Part of a small language model's weights: 6865 steps.
MLP neurons of a small language model. Each row is named by its layer, matrix (gate and up: input weights) and neuron, and shows model dimensions 96-159. Each number is 200 + 30 x the weight over its row's rms, rounded and kept within 0 to 999. A neuron's up and down rows have the sign that makes its largest values positive.
Before each neuron's rows, "fires on" lists the tokens most often at its 100 highest values on Wikipedia text that the model never trained on.

fires on: ")", "4", "3", "6", "5", "1"
L4.gate2695,214,188,243,201,186,224,173,202,123,170,215,192,215,225,160,195,211,199,149,251,215,199,243,201,167,199,165,238,167,212,202,211,206,195,165,237,197,227,201,180,151,241,225,221,136,201,182,160,194,216,233,226,187,276,230,223,202,233,188,224,149,214,184,241
L4.up2695,187,237,155,198,165,226,184,225,163,188,259,224,174,260,142,195,203,239,164,207,174,164,182,268,156,188,202,240,204,245,212,196,166,215,152,204,202,204,148,229,229,213,187,216,181,168,180,153,205,162,199,256,169,235,204,206,197,176,231,175,202,201,186,205

fires on: " by", " of", " Turnout", "ing", " Length"
L4.gate2012,228,202,183,179,179,193,204,175,176,187,238,197,202,160,199,233,163,223,162,229,238,196,181,258,222,212,149,172,208,164,234,202,213,208,167,255,179,177,198,246,171,219,185,213,191,196,170,203,168,165,210,171,154,215,242,208,211,172,177,199,200,242,176,174
L4.up2012,239,179,230,187,214,172,229,239,199,197,242,170,220,218,209,237,191,229,199,179,205,137,232,169,171,197,199,183,184,233,167,203,262,158,202,172,219,221,214,195,187,157,142,188,191,213,154,232,180,179,223,209,156,220,220,181,225,229,212,150,224,200,194,167

fires on: " and", ",", " well", " while", ")", " as"
L4.gate2959,187,227,207,190,182,158,228,158,162,164,207,204,196,191,139,254,160,222,209,152,166,157,267,214,218,247,264,178,227,258,207,132,223,205,180,253,226,232,139,249,176,269,201,205,198,183,222,170,209,195,206,183,140,189,255,241,196,218,226,221,181,207,198,173
L4.up2959,141,189,210,164,197,151,197,172,208,185,250,208,149,203,177,213,224,210,165,190,238,215,223,151,247,174,240,210,253,201,171,182,213,188,132,255,140,174,196,172,183,233,205,204,219,182,228,129,196,232,220,207,181,255,163,199,170,214,237,214,188,219,206,224

fires on: "s"
L4.gate1939,182,191,200,181,254,162,184,241,142,177,202,185,220,230,161,184,244,177,201,215,205,192,167,224,191,222,228,214,189,172,189,229,166,180,241,171,167,252,218,193,180,176,177,160,179,183,247,131,208,126,159,198,181,164,185,186,194,250,187,218,194,209,208,146
L4.up1939,213,193,188,166,267,197,214,245,186,184,203,152,215,261,203,204,249,194,172,251,225,186,166,200,178,211,173,214,180,217,182,233,198,190,222,165,161,215,178,233,206,171,234,167,193,160,206,167,149,178,202,205,201,196,180,190,170,245,178,203,186,199,239,241

fires on: "6", "5", "7", " 5", "4", " |"
L4.gate3736,210,165,194,210,207,227,161,260,169,193,200,222,158,168,155,202,228,206,164,266,186,173,247,200,217,215,160,204,222,138,190,159,199,188,164,205,187,198,235,227,153,206,222,175,233,212,205,198,223,239,209,174,141,215,194,217,166,158,187,219,164,228,186,237
L4.up3736,241,220,187,166,178,217,185,164,200,186,218,172,215,196,161,177,195,153,205,205,237,207,248,212,182,269,191,225,136,160,235,186,186,266,175,223,204,202,162,206,194,197,217,166,158,227,235,173,255,205,173,163,196,187,198,220,149,222,273,160,180,190,200,238

fires on: ",", " to", " than", " and", " +", "ass"
L4.gate4079,222,183,191,216,208,158,184,216,221,244,159,205,179,141,190,148,188,228,230,191,209,188,231,215,224,205,233,162,188,202,177,213,291,215,188,199,246,266,206,170,172,251,230,280,216,202,234,198,184,229,209,164,213,236,205,202,201,204,197,189,172,232,213,186
L4.up4079,179,168,240,201,174,151,181,236,172,198,203,203,178,143,182,197,183,191,187,212,204,198,185,199,174,213,251,204,276,186,188,193,205,228,129,212,199,233,199,143,172,249,160,165,228,229,197,201,149,203,211,221,222,166,183,254,233,202,217,218,230,222,191,202

fires on: " 2", " Street", "s", "2", " 1", "1"
L4.gate1037,163,167,230,175,214,212,193,196,227,162,256,210,222,209,178,196,206,174,229,196,222,228,210,245,257,237,239,206,176,249,157,245,173,193,190,197,229,209,215,206,173,160,202,209,202,188,227,142,165,195,227,160,172,216,197,166,234,179,194,185,188,180,199,139
L4.up1037,164,193,289,170,191,215,202,164,237,187,226,206,211,191,185,188,236,206,213,210,219,205,201,254,247,203,178,216,152,235,172,238,186,203,187,187,242,196,212,233,208,149,205,221,193,193,257,137,131,167,243,186,184,222,190,162,272,196,203,185,191,178,198,182

fires on: " By", " by", " That", " of", "By"
L4.gate2544,202,196,140,103,228,187,240,189,185,219,180,155,157,244,202,235,240,219,165,176,249,195,183,175,210,195,201,204,191,222,205,192,175,166,214,217,224,176,239,172,135,212,146,202,209,202,221,177,172,185,164,254,185,153,230,199,199,142,218,186,203,226,181,204
L4.up2544,223,210,218,131,175,136,227,205,222,207,189,180,168,188,234,243,210,167,207,201,142,208,194,169,192,171,207,206,143,240,193,249,164,164,197,218,195,231,181,183,174,196,95,213,167,223,232,236,157,207,234,197,224,222,292,210,240,160,175,167,138,178,234,199

fires on: " and", ",", " ;", " or", "–"
L4.gate2734,202,246,195,191,217,198,173,157,198,239,195,103,272,210,186,232,191,198,231,209,229,137,256,194,187,174,277,186,178,201,152,187,165,227,224,193,180,220,196,210,181,247,177,185,196,128,215,211,167,228,192,164,253,224,210,187,193,207,263,255,170,226,241,212
L4.up2734,114,199,219,203,182,199,248,192,242,211,243,165,225,164,207,244,212,228,146,205,193,165,165,200,204,167,226,201,202,204,208,257,210,259,205,192,235,202,188,171,190,244,156,216,182,186,183,221,249,205,179,218,201,233,144,147,190,260,201,174,191,207,230,210

fires on: ".", "–", ":", " of", ","
L4.gate3825,191,217,210,149,230,206,203,213,260,184,216,223,235,223,202,189,186,199,182,148,246,229,221,178,200,210,170,236,183,229,213,185,237,212,237,221,255,244,198,195,195,215,190,162,188,178,230,216,175,196,182,162,195,220,178,187,241,257,205,202,121,230,198,173
L4.up3825,202,156,199,231,167,193,215,221,216,233,192,176,180,190,177,208,150,185,224,176,212,233,201,232,192,189,230,239,189,181,186,180,301,208,197,214,218,204,212,187,249,163,176,213,198,202,210,236,153,199,193,277,185,214,175,219,184,230,219,227,113,195,203,268